From a checkpoint of a small transformer trained on Wikipedia: 11624 steps.
MLP neurons of a small language model. Each row is named by its layer, matrix (up: input weights; down: output weights) and neuron, and shows model dimensions 16-271. Each number is 128 + 24 x the weight over its row's rms, rounded and kept within 0 to 255. Numbers have three digits each.
After each neuron's rows, "fires before" lists the tokens most often just after its 100 highest values on Wikipedia text that the model never trained on; "fires after" lists the tokens most often just before its 100 highest values on Wikipedia text that the model never trained on.

L9.up1501:123107107139127181131131119151119147136159131125128139127108128123143080125143157152135121099118127158161108074085141108105118122163144135199128141187134105122118153132153134102138118137168081173121145063120142109131156137129102092118121149147085106112138173130144131175143134104135129092105107090123147159182091135109133096073094130150161150130134150092131113136136177140109154099097097160110115074132125112118119131123140113150116136148119104132137143118133118112091096143161106125161138139115095170132101140119111150108149068086118113088162156173093135137114146113120182156133122146114125119139091139165130152127123125107173132112136140145127118112135142090154169145134161137106131185131154097175108095107120143132142132099149118116083162114134162103133107091117140
L9.down1501:179118089085114119118143138158124145105190118096138179149132095117131125117172143126121131149138134126110102116127143122134092136149136112112132128172114142077100155121096111113145157102156143082126109118133118099159171151077144102147141084137115129117094170172144182146140098143130111098077098138138127136094141095153135115136107108089123153114111111122127133141093108111110133151147121152173168129105105165134099131151112132161142105139140090092150149127139110080132076145140120112112106121094119142145150135138115152104154119102148120124150124133141138135141103110180143170104124111208139128134136138138093175145126184173106086103151126155126111106138120116172141134098139152087117138104144110131178120149121161107141147131096132084103108110115154144090095164096136
fires before: " |", ",", ".", " "
fires after: "0", "1", "6", "2", "5", "4"

L5.up483:125125087084110131135156129136133113113116152136160138123133120138170127154133159129146121159108113146108059109170168109120132102146148164112177146127096149081117142119147105144163077154125158098085091118138184152143123143152130094120137157108138172142139148116167146063121109147111100149109084111106157134120147142133146125137147116126092113119102175111106126095138136134126126069129129119136171143108093127132127161158155126042122084118162136188153090146123159126117167117148149136129138113144108114179159106125158176147095110116120115099155144156130106130130164129094101123103134097138091111112140124143142125121125093103103120137092151121123106155110131192152127096155131148155117126108116133143145119118156144127139130116080118121115115095150127124168156154151149
L5.down483:157123124145135140121131112099084149156142118161124134151160168136141144148164111110135132113136119135132165123085128158146139151113125143112109135109118128083147125132125158159167175129127166125104140143154099112124169139163174170121124141100120117133159146091076163157092115087088101113165112114134107118117135145111144148131111139103097106114130138086118148123137112140096109156172150096140114150146117109073129138176094102131122128106063148137117145100135091087159136174117111143139126152129170093112125139160119163169084124093179141147122148117166117175100115157159163120120132115134168130114135153107144135124104138140183134137117114108101106150156125145148130094176140164109132167109150102109116151150091118157138089147142112142145192142104131084205163136154130
fires before: "0", "9", "3", "6", "5", "2"
fires after: "6", "0", "9", "4", "2", "5"

L10.up997:173116125151151096133099108114136137146136131150152139099137107125153148130081085097117126158129119143128128175142152137092143188167134159160130109144134151142147068106117146118105063192108148097116111156149094111140107127153138145158111120136148121095126115141133139123144133142115110123161095131127137114117147145140147116145122102126157119128148139139105150101136119114144116173155109151097145099140127158130140103143060118134071129149148145176117113107177087106127098119086150137134116143101129168114134132111142135110127157098129111153114117114133138108099135125174107089115151145153134153142142157092144145145155124095143130133135103140120097120169143138102087148117119095152152124112100159121149102164103114126109149134155143137115151153082127110156148100092119
L10.down997:139102157108112128117112146131108104166146138093132146138126097099122129118108125121137152153099135108118143118132107110135128159152115134129103154163124169157146097150134163092112102142111177108144100174148142108094107156142132136199131178125098126104150115154125112099136147115162155060144136108155134094084165143148115147109116135098150106123132127153134111140157139122133121156132159128136162101099120145124140129116108113126066097124149102141104099114121124136150139123059126127175122109143124133105148128165120123120144150166193109098093107146141134099147161146136108122100140077150095152143117108123115142131128132110152011126113154127116152147139156119086059117126160117152120124121095073110117139108143135182109104138151120112100146111145109117140179145079144
fires before: "6", "7", "8", "9", "5"
fires after: "0", " ", "9", "–", "D", "|"

L9.up1535:119119130170139102117135123098130119113086099135116151129127069100110114115172126129109154150132187138135094110109136150148101154088134170143098138108096133137099155093095088151120089122156126123170131110146145134139107146125115148174129152120119126137098120123141084126145129128156108128146124133145137125134105145136115123118140129142087127160138156127125046134105147125142122131136111190115117156126186109136086155126137136147107098088126105101112134159145136117096106158135136136136138154157105117135125093121135084147130097127148093130113122099070151117173077142129118167157088100154131110106100161150122155145109100104144135108172138128129158172080143140125085156121134106146108130118162122146110121091135112117084152094092101083168176165133102127142112111145147
L9.down1535:121115142153127131157137149154117163118141151151139112118150105158114148167111113102115109158136173173132134147159112133161110150097106148129107142127127124107093146117117131110143140152108142094113109117130132107107129103167127116127137127153148136147149103118133142155137123081147064136170147148124125130152103177155142155082117140129132148146138132117115092123131135137110122117143171152147131124167154113118129138150160107131127110136135080106074085149128134104124138137076148125182084134127076078113121141138152109120140130143162129111166093103146153138154141116151156116135126118157121152117169140092129118145136098111144108083142115148156143139134087144120160120074103125106092129106123095117161065110109174097087086112149148142148157145089136129126165140147167
fires before: ",", " to", ".", "8"
fires after: " ", "2", "1"

L9.up1500:119162115135133137128153132127063138118110165105143115124071132124135161168104093145161140110138119123162123178116140150111139123111138117195104114142106177139133151137123161113108142109139197138105148146159140130136140101138144149102151088114155150151139155094114082134120117138124140129122128086117128117134093129130139121119129123122140114115098112110117156136086147101120110105174120145100094120117148152191095154147089148082181102126107140139156070096119132115132156161178125110120195135181127128117089126121118130125181083133126108099118110136110111116141071068119124112120115119116106112152132122070123145147143114061134114122100148154093074092166132105116144127127143137148096127127090132117121139135121093113145127107139157119101159114128098122156153100149126
L9.down1500:118152122130101156122172106119106156120099159134129109163092137150168119147143124159141138143119130167164140144132183175113129120122143129144108145109147114174141134091099124139136106119149131128112103132120112127152123115161168169085117108136139096153129133106121150139123145156107112137140123106126140122150099095095166145086128138146136090121142134109151158141166151112167160121136114128109096169190167115157138108147153139093150126118114154140134121141119124123132135156139103113136135126170127164094112103114102105096128117146133130138106083129138109113141143081162126104148083108191145160145126147137158186100090157115115138131048109122148140185160111155162099116120128117116111112179121164141101128145127149113152152134119122126155150192110124144150093094118147
fires before: "0", "6", "7", "9", "8", "3"
fires after: "9", "8", "7"

L5.up1667:160107107140128189117153111099091114123145125160134160120153152112074100126099161098117133106156111150095157062144165089123116109145122128123100089112081117148127147110113112117140092137121113131106139107119136103098102136094120107067101163128107106127108128140150122158081135090137126118074137159087150126159146136129140118159134133160097153159122159146138142170129132130132189048141121156136071141116137187132164096129127091120152133151129120117144097126111126169129103140147141089089123129108129134128099102131105128115126099139109085155096134135108137078116162146145141125122167154125115149118106133134152150129130093153125111142128111117136065136155133097168131095168108172168167118101135161140155142092131137134119146110082134128138138116098130115128162087131092
L5.down1667:107116138091122130111137132113155130148140169115155115136100114149126115145120114130117105138118113138135136151105130147156121139123144097098140136120165129108125124083115148129138168130159125142125123121151129106129121130120109128151139125154133167138047135159133099154152120130128178141115120067138148149090129158117185140114114135086138137108103120114116090104107152163133129114167139039104132126157128123107067124131119127137130166124154131111177127135128156123146130131149094139063127088150146127140126131163160121124111150082084102144153128098110120137118086111098090156150125096064103088138112140189115137163127119085124169137132116164118134121106135151138166137126162110159106153136110122126125120122069095104128099104151137125123139124136130130142128136154167
fires before: " ", "\n"
fires after: "5", "1", "0", "6", "3", "9"

L9.up1810:097166109144147152129145151144145132106154098133145135131125117106109109084134143125156098154120130137143159146113097081124113085088140146161125113111112106123148162135092120132149131141147123127132130116108131066118120158133157138055166070128148136115114149119154115119167156127151133139101103144124153095126096121141103071121149166111124116100130142126112104132116126155114139121115140127130122117091076099131114099134156123079158153142111124120104125156108124142172114127163169153095105120149080123177175175159095100099134081113065153110144178122116100066137144110120127150115137122143138105130123092120170135115148094090108167104127105108145125156141136091143136120117122170100084147100131167137140139118134170141147142152129176144101126093119118106140152121128174
L9.down1810:126104138122105171117140154127108145096113159089120090097145152046104112114147113162165139111138129109195103081114123117146139090127146113145178140128124127125133128116150130128120154113126124138134126133117107156141133130162091125123080080110138168144111126148153144163123151113144081121139096074112090106123159134116168114175121158122140142151127153143116148116126136115122127084126126097139128154100146168118084108116135144116126151179121163137137165080099138076157128144151113095160111096151129107089122117141117169139125136118148129138078110146152114148100158153134164109136115110130140144129094166110118145142115153121096039148129127100117132147161148104117127130106100102127149089120172150160131107148116122110167116169132160113146168110115133112128086136132164
fires before: ",", " to", "."
fires after: "1", "2", "0", "7", "8", "9"

L9.up1569:195124102154120124119143104144143143109125097134145121110118117127122168145057125106113118141120101090141188131122116116111145169133138122121117112124146111165127079118094131107082123136128120133114112137134112104147137122149094122141152137135132127120150127110109135126170098140122081116127094153128131165139133124157173106159124125109163139132181141111104150098145116130117166134165084172094160121116139128115124137116105111097112103102148126135148108137161128179083147090119127106130120143152123145134082150099164142137126143118150107095091094104112152119118111104144086150103112184150112122104141115098144124183114128114151134133104156139135125156147120161144106143117115087133145107141129126148157139159115095118106165134155110121094139132111132147099143132111111
L9.down1569:165133144112120184102159118109163173182103116142141121117126125098124141116076077146135133132145144175139130134135122136123129126175115143140137110100114170116162123105044118113131115134141145101115115084168130118090118129142123115095141146103143116118122124079151118105137115111112122158109116164108151147134121196157126117119161112115128121174176113140134129121154107150122106102095067132136153153109118142126135145123108153121107128161146119131108166106128097151095179198141118140168154113133168174157127136155134137089146176134170101163175153158142145140160126105152136118139152136094154093137111096118109128149130096120125046122117127133170116131110148126159136105107107128144082143055147140140138091114130114103146134120090129103087155142099101172095166137146144
fires before: "5", "3", "4", "2", "6", "1"
fires after: " ", "0", "9", "|", "2"

L9.up1875:102154131107151197122115105133153129074132113117135180146091106140105151138142132117109103107144122133103139122171186156141115109103153143131100135171160118161121142118149133119106134145129157156088184148164095175116062083102149113130120119117135155135121134121158107128119123128159114171126102104153151130086163101151126134166108143149126103148139159131142184186124100117139147124115144120142143122151117145127119143078133112144130118153168101100123180096134135103135127101143124119089115124082147111164091109109156152125101100108113106143122130098154150106128110141128072159111132112119172095169102143137140094159131122121098150097141125141113138126124133171098135126094108107124080128187116145110131117111143150132117124162140133094123117120094154094120095087062191
L9.down1875:118110171106141125137132124132116141104123069129132177130115093113086153154117157124123111089139135116129152128130138139119130084104102123145140136106133087103101129101147161142109126121131106107113166159097111121143146166119100146157121129138133111159089080130164143135132130130103134120137103127154147111116123121152127145147140136107116100126175137114152113126110155093190083121106131102163141133128130146074112130139141129134116149143148190115140111164125130141167173115136133148140128104123162122121096131122145137116150133149131180152131141146115093157107088111186162137132091130106146122111122141188157116138029147126130242118133130110151109115098122157135141153134074132096106165095144121168099138126130187113145115121146119138094142114130153121127121146076093
fires before: " ", "\n"
fires after: " ", "0", " Turnout", "\n"

L10.up1025:153142123108155126123151098095158123123106170125087141175102123122113129134138128114085116115131160126116096142118099160128042147118102123143118133133116090120120097130128106140090142146184159129125130113115159123142106140168157095152127142122118138172164156104098074070121153153145117113140115135164077137112130118110155128089159152105162123113088146149143125178125168124158132145138119067131117102143124130118119165107158107132113129120088140099154125165159103094162102112159150140130093140126124103112166124118126131116133109127109089116097164121139170115144158124122132136136160132131139131127117115149148134145183121134136143098145113087116146150123165138150139107100103094102110110138107141120133154146090132111101152082114059152123146100124092115154112139097130
L10.down1025:105158174137168101119161168153113160137098134133132079152115151147111141166124155136159121167111130147160159141138157135071137164143132128098150132067119144109123130136144138135115133136151161136141107078114153121141168096129136157108139104157152130157124130119149159140173132135147137113140120124083133134145100141105151110158140159087124144142112154128126123125135156172100129129113156112124116146174156124155122099165179152080094135123162161113116118072129141116085151090060145114138119119134090118158122137103117106114101134165152152115134129105147087150091125116156164137145139146088115129128119119084121107132123148109125158117124101140085131114137085123116120097114132110100139101104075123134077118163101124131108142119125148130122192104143156112111163152122137
fires before: ",", "0", "ing", " ", "8"
fires after: " ", "1", " in", "2", "."

L5.up868:155096145122122138140097141132119088104171152136114138143097114123120126125117131095135153139152161121108176119171155132141107120115116070124093114147075111144118153106131101120131118088095136105130087089147135090146103139125113104161118120121106151129142193129139143140132181114149096144165134130119176121163123098177136122121151102124124135131101134176157163177133099139137125136110087147137157101122116131105164209119149119178165121178131127186126088137154109115151109126152141128149113105082126140184124129146085115077087128090098103116078130088137122108140134112156099115138113077155138109160141171144128097135123147150115151134156130111091140120115164159127103092125118102149094110135143110109065132129141138197124134104066130120119173110122125120100115100112109
L5.down868:149124092149115093103124104138154132097113188086166113139134107136119100130108114141134119148088128130143161131094150138114094128125130126112143122118120148147125133079162107134090153126128111119157100126055112134166128136091153120107134091131136133081121091113141122160096121090122095114090096130109133116157131098117152156117065131113141139138129198140115136156097147104146153134123107101144128114142177132149080134158151100168123113153131133147153154158146090124123105091084109110131086180155155125084110104115132151163137145142112113157151144110147132131130136138127128127147121136089163136109117147120085107116129134136148128145137102139124107112134119125150186140153102139085165159099129125172098148120136143139131122120131140144136152139149152152130163087111135
fires before: " ", "\n", "na"
fires after: " ", "0", " Kr", "1", "p"